config.toml
num_hidden_layers = 24
hidden_size = 256
num_attention_heads = 6
num_key_value_heads = 6
head_dim = 32
intermediate_size = 1024
vocab_size = 2048
hidden_act = "tanh_gelu"
norm = "layernorm"
norm_place = "pre"
norm_eps = 1e-05
positions = "learned"
qk_norm = false
attn_scale = 0.177
bias = "all"
tie_word_embeddings = true
parallel_block = false
init = "orth"
init_std_qkv = 0.0499
init_std_o = 0.0
init_std_up = 0.0499
init_std_down = 0.0
optimizer = "ademamix"
learning_rate = 0.000309
beta1 = 0.9
weight_decay = 0.0
lr_head = 0.0104
max_grad_norm = 0.5
warmup_steps = 220
schedule = "wsd"
decay_fraction = 0.633
decay_shape = "square"
final_lr_fraction = 0.0
batch_tokens = 65536
max_seq_len = 512
doc_mask = true
train_tokens = 493600000
max_steps = 7532
dataset = "wikipedia_en"
MLP neurons of a small language model. Each row is named by its layer, matrix (up: input weights) and neuron, and shows model dimensions 96-159. Each number is 50 + 12 x the weight over its row's rms, rounded and kept within 0 to 99.
Before each neuron's rows, "fires in" lists the words (lower case) most often at its 100 highest values on Wikipedia text that the model never trained on.

fires in: "1", "14", "16", "0", "19", "15"
L6.up84:63 23 49 25 59 48 55 47 80 66 59 45 56 50 24 62 40 50 46 59 60 39 59 57 38 69 26 41 25 47 68 41 44 63 48 27 45 44 64 82 56 79 75 60 55 42 63 46 45 49 65 62 65 63 58 25 52 27 57 35 63 65 40 47

fires in: "found", "founded", "rank", "ranking", "died", "unnamed"
L6.up290:37 57 32 53 58 55 36 59 42 52 63 54 42 32 42 40 62 58 50 30 40 57 62 51 37 80 36 31 56 44 56 44 66 53 71 44 69 52 33 30 42 36 57 54 42 34 53 32 64 46 54 55 47 55 41 48 40 51 62 35 38 64 67 66

fires in: "of"
L10.up627:51 39 47 44 48 48 57 46 45 50 57 39 47 47 53 33 48 34 54 39 66 38 48 52 55 40 45 78 44 75 26 75 47 51 53 37 04 51 68 48 39 44 51 70 40 61 60 64 55 51 54 58 35 14 54 75 70 67 37 48 38 62 36 49

fires in: "university", "united", "census", "population", "national", "family"
L10.up252:39 34 51 46 52 65 43 44 61 58 54 48 36 36 68 46 66 28 60 59 53 46 67 64 23 46 53 21 38 60 51 62 46 40 43 36 84 53 31 56 49 39 67 56 64 22 49 56 88 52 57 77 52 55 29 46 46 59 55 56 47 49 36 61

fires in: "also", "well", "later", "capital", "country", "countries"
L4.up68:63 56 42 45 53 60 15 60 69 63 39 47 10 41 27 43 65 39 71 57 37 45 74 72 58 34 56 49 25 59 46 64 37 44 59 65 37 52 47 84 58 48 34 61 40 59 59 51 44 38 71 55 26 44 52 52 60 56 29 49 30 52 46 45

fires in: "no", "code", "remix", "colchester", "mixed", "zealand"
L4.up755:53 61 61 36 71 34 33 46 75 53 30 39 55 54 57 39 58 58 68 48 61 49 52 64 43 54 54 41 51 70 72 59 44 61 41 53 59 57 41 69 68 69 41 65 44 73 51 54 52 45 42 87 38 47 52 34 55 40 36 45 51 47 46 47

fires in: "would", "it", "which", "will", "today", "should"
L17.up209:44 65 38 51 70 47 40 60 54 39 45 70 46 46 48 47 41 39 54 68 50 68 53 48 31 60 33 40 36 58 52 69 38 44 63 39 29 61 26 52 36 68 55 46 64 27 56 35 59 53 63 48 36 54 51 43 50 65 36 57 51 64 27 52

fires in: "of", "wife", "brothers", "member", "latter", "brother"
L4.up20:40 50 66 59 53 33 69 38 49 56 51 26 56 47 35 51 44 41 46 50 47 45 57 61 39 49 64 60 49 38 48 28 15 20 33 60 46 41 27 55 55 53 53 53 42 49 66 48 48 45 47 25 51 48 41 62 73 35 53 60 38 39 40 45

fires in: "between", "both", "children", "towards", "outside"
L4.up861:48 48 48 26 40 27 54 21 40 49 22 55 44 44 55 44 58 42 63 62 34 53 62 53 52 63 52 45 37 65 46 46 39 43 62 71 35 48 68 38 40 42 35 60 43 50 45 71 59 50 46 48 41 56 38 58 56 62 38 68 48 55 34 41

fires in: "and", "role", "older", "as"
L4.up604:48 22 40 35 45 57 53 51 48 73 57 72 48 46 47 43 37 58 61 52 58 45 49 21 40 43 47 60 46 55 47 55 47 48 48 41 44 57 28 31 76 48 53 69 44 53 59 32 31 55 46 38 65 57 50 43 57 39 43 73 45 47 59 44

fires in: "after", "during", "following", "despite", "to"
L11.up561:52 52 45 40 65 36 64 38 44 58 62 51 54 38 27 57 51 53 64 74 38 50 66 57 61 47 46 51 56 76 45 62 24 43 70 40 62 40 50 44 60 46 65 40 57 41 59 67 56 65 54 66 58 58 41 44 59 43 59 60 49 24 45 39

fires in: "an", "another"
L19.up678:31 40 57 45 62 45 61 51 46 53 35 28 64 58 51 60 53 55 71 68 55 44 53 65 35 42 47 46 53 46 60 49 24 52 65 47 62 43 38 48 48 56 51 45 45 62 54 36 56 54 43 31 35 54 38 41 69 38 58 66 53 64 40 58

fires in: "they", "which", "it", "series"
L15.up289:53 48 54 45 35 55 55 37 73 30 44 67 50 62 64 37 42 38 70 31 51 49 56 55 64 49 40 50 41 46 53 61 45 21 43 66 53 34 23 59 62 56 54 47 44 39 61 60 52 39 63 60 53 66 37 20 69 46 46 52 75 44 42 57

fires in: "of", "united", "canadian", "various"
L6.up70:30 56 52 50 40 46 51 31 70 62 40 36 47 38 43 37 59 37 36 57 66 44 55 67 49 57 34 61 29 65 47 54 28 60 46 69 32 72 41 53 50 52 72 55 56 41 38 47 61 52 55 58 62 60 48 57 48 30 68 53 56 16 12 55

fires in: "level", "way", "engine", "engineer", "live", "tournament"
L6.up173:21 72 51 51 43 27 41 49 58 56 34 47 41 42 34 63 39 41 68 45 62 59 90 49 44 41 41 61 48 55 55 61 51 60 36 26 63 55 48 59 62 58 59 63 27 64 62 24 43 56 46 56 55 73 39 44 48 51 41 58 20 64 40 56

fires in: "microbiologist", "new", "northern", "closed", "historical", "eastern"
L6.up921:38 47 50 46 58 45 60 35 64 58 63 76 40 55 26 64 58 30 49 50 58 35 65 65 31 64 38 39 39 57 56 61 44 49 42 40 37 47 44 49 45 31 57 52 61 54 60 38 36 41 52 63 40 43 42 51 37 54 42 58 53 43 20 48

fires in: "first", "this", "third", "second", "either"
L6.up522:68 55 54 41 59 58 48 59 24 59 35 55 40 60 26 52 74 45 48 55 46 56 67 46 23 57 46 39 49 73 10 39 39 69 44 47 51 37 54 63 44 48 64 61 38 58 78 61 42 34 46 70 48 49 39 33 66 53 69 52 68 55 31 37

fires in: "of", "served", "used", "worked", "using", "use"
L10.up984:61 40 60 49 42 52 39 43 40 56 62 46 36 18 47 54 43 36 37 61 49 42 47 46 46 67 36 52 46 62 49 61 45 22 73 45 67 62 56 57 57 68 28 76 51 64 62 55 48 51 63 49 53 36 41 64 52 74 48 49 66 63 70 51

fires in: "and", "or"
L19.up475:45 43 42 51 66 65 56 30 60 47 71 79 69 46 35 45 46 57 65 68 46 60 37 61 52 56 59 42 42 53 62 61 49 52 58 42 38 53 29 44 39 37 58 57 29 25 59 49 53 47 52 39 38 48 67 45 35 53 43 58 32 34 45 28

fires in: "of"
L15.up854:56 53 43 47 27 42 37 53 46 65 34 52 56 23 37 54 44 44 30 49 75 65 58 57 31 43 58 44 76 62 56 50 55 46 51 60 43 38 57 54 43 38 74 37 73 34 61 63 68 22 66 76 45 48 52 59 52 63 42 57 48 47 58 51

fires in: "born", "released", "founded", "died", "located", "museum"
L11.up1018:38 42 47 46 48 50 50 46 50 51 60 56 46 50 64 25 69 39 29 53 50 72 40 49 56 66 48 55 40 48 46 48 54 40 54 39 42 57 33 33 43 40 73 51 50 50 58 51 56 43 60 63 35 26 56 66 52 35 05 56 50 65 35 42

fires in: "various", "family", "variety", "population", "different", "ahead"
L6.up226:49 54 34 45 62 56 64 54 67 61 59 46 45 31 20 46 88 42 48 63 50 42 51 57 50 52 49 52 29 44 54 48 54 52 43 46 54 83 39 47 37 76 43 55 50 54 62 67 53 45 58 80 47 55 50 47 39 45 56 51 44 42 35 44

fires in: "second", "third", "3rd", "2nd", "secondary"
L4.up845:54 40 68 50 51 50 27 46 59 56 43 64 42 49 56 51 70 46 46 25 39 29 43 69 39 45 26 70 35 47 15 57 49 37 42 64 25 43 50 60 51 68 67 48 41 38 70 53 59 76 50 67 62 56 42 45 54 36 55 37 32 54 41 42

fires in: "he", "the", "early", "she", "who", "his"
L15.up383:66 58 33 25 54 24 53 31 39 64 41 47 33 34 65 38 66 54 55 57 46 62 67 58 34 55 39 67 38 64 68 55 45 41 42 41 46 69 44 46 49 41 53 72 37 37 58 36 62 50 51 46 68 89 47 44 49 71 45 36 51 34 59 69

fires in: "career", "life", "year", "biography", "filmography"
L11.up334:22 27 65 42 71 63 29 40 38 54 25 66 54 36 72 47 51 40 39 60 59 41 33 51 45 50 46 50 41 33 59 36 50 57 74 45 40 65 47 45 57 49 46 48 61 40 69 47 75 61 54 46 43 53 49 29 40 44 43 64 54 55 50 39

fires in: "at", "from", "of", "attended", "eng"
L20.up452:61 60 40 54 56 40 53 36 60 73 62 62 51 42 44 45 38 48 56 56 62 63 45 24 48 60 40 56 49 40 31 58 55 40 77 63 46 33 36 44 73 43 59 57 38 31 42 57 46 54 58 78 51 51 58 59 55 64 31 53 52 52 51 44

fires in: "more", "no", "less"
L4.up307:67 46 52 65 52 29 52 33 56 46 49 43 52 53 49 24 46 33 53 48 61 49 42 38 40 52 67 38 32 75 37 66 53 47 40 49 55 51 42 61 72 47 53 71 44 52 29 62 36 51 52 49 68 35 59 36 51 30 50 57 55 59 38 38

fires in: "was", "its", "wrote", "turnout"
L19.up34:33 47 52 54 47 53 36 24 28 54 47 53 37 37 63 58 53 44 46 59 51 33 32 49 51 58 20 50 28 47 38 53 49 53 59 30 31 56 60 53 48 35 81 50 53 34 72 71 53 62 65 49 53 64 56 52 37 49 44 39 59 39 35 60

fires in: "on", "when", "results", "units"
L4.up560:48 58 58 61 35 71 53 41 37 61 59 53 45 38 53 38 48 49 48 66 66 46 54 65 39 33 46 53 30 67 38 55 38 43 47 54 08 42 64 58 41 48 41 48 57 34 58 62 45 53 61 57 42 16 52 54 47 60 65 54 73 42 43 43

fires in: "had", "have", "has", "having"
L10.up271:48 53 48 44 24 44 52 45 67 39 62 45 31 54 25 42 24 48 59 53 67 46 46 73 47 53 19 56 46 63 44 47 48 45 56 36 51 43 37 63 53 47 61 72 44 51 59 76 55 50 66 47 59 49 42 43 82 48 36 68 54 32 40 41

fires in: "had", "has", "have"
L11.up208:61 47 48 68 51 35 31 64 43 47 41 37 29 51 29 70 36 48 58 60 50 50 46 75 46 77 50 34 35 53 29 56 48 42 42 62 38 49 64 59 35 58 56 53 36 38 58 53 45 74 65 46 49 57 62 45 40 51 39 34 48 43 46 35

fires in: "i", "he", "we", "if"
L19.up1020:45 51 37 47 28 42 44 69 80 45 35 45 48 51 32 48 45 60 41 55 55 44 35 76 37 56 44 61 41 60 31 53 74 57 50 64 43 49 25 46 41 50 41 63 44 43 48 67 52 23 49 82 40 50 32 52 77 54 74 54 61 48 53 55

fires in: "national", "country", "medical", "bishop", "political"
L4.up923:29 29 54 43 66 39 69 51 66 59 38 57 64 57 60 41 40 51 60 47 33 38 46 46 33 62 49 51 36 70 38 36 48 33 19 47 48 49 51 53 49 60 57 62 67 45 60 55 57 50 45 66 87 62 59 25 37 69 46 34 60 43 58 46

fires in: "as", "than", "eventually", "before"
L4.up58:58 50 51 32 30 52 40 35 43 68 69 41 37 41 31 56 39 47 61 66 46 35 36 61 42 47 44 51 40 79 39 52 48 44 60 39 52 60 44 29 55 49 75 72 46 57 50 48 66 59 42 63 37 42 44 55 56 56 50 63 57 59 61 54

fires in: "there", "result", "text", "authority", "relationship"
L4.up688:52 53 55 49 61 62 62 62 49 71 52 55 47 32 37 44 53 63 35 59 50 44 42 70 45 54 45 49 45 63 51 48 42 52 28 58 49 57 69 33 59 60 57 46 44 23 32 55 50 42 27 48 48 54 38 64 57 54 41 56 51 46 31 40

fires in: "no", "motorway", "this", "reporter"
L4.up561:37 26 51 70 50 44 48 36 57 65 56 19 37 49 14 44 34 52 29 39 51 60 53 48 60 45 52 50 33 64 35 79 55 42 46 46 41 62 46 52 58 38 55 55 70 36 26 52 50 39 32 56 57 48 26 42 69 49 39 57 49 38 49 31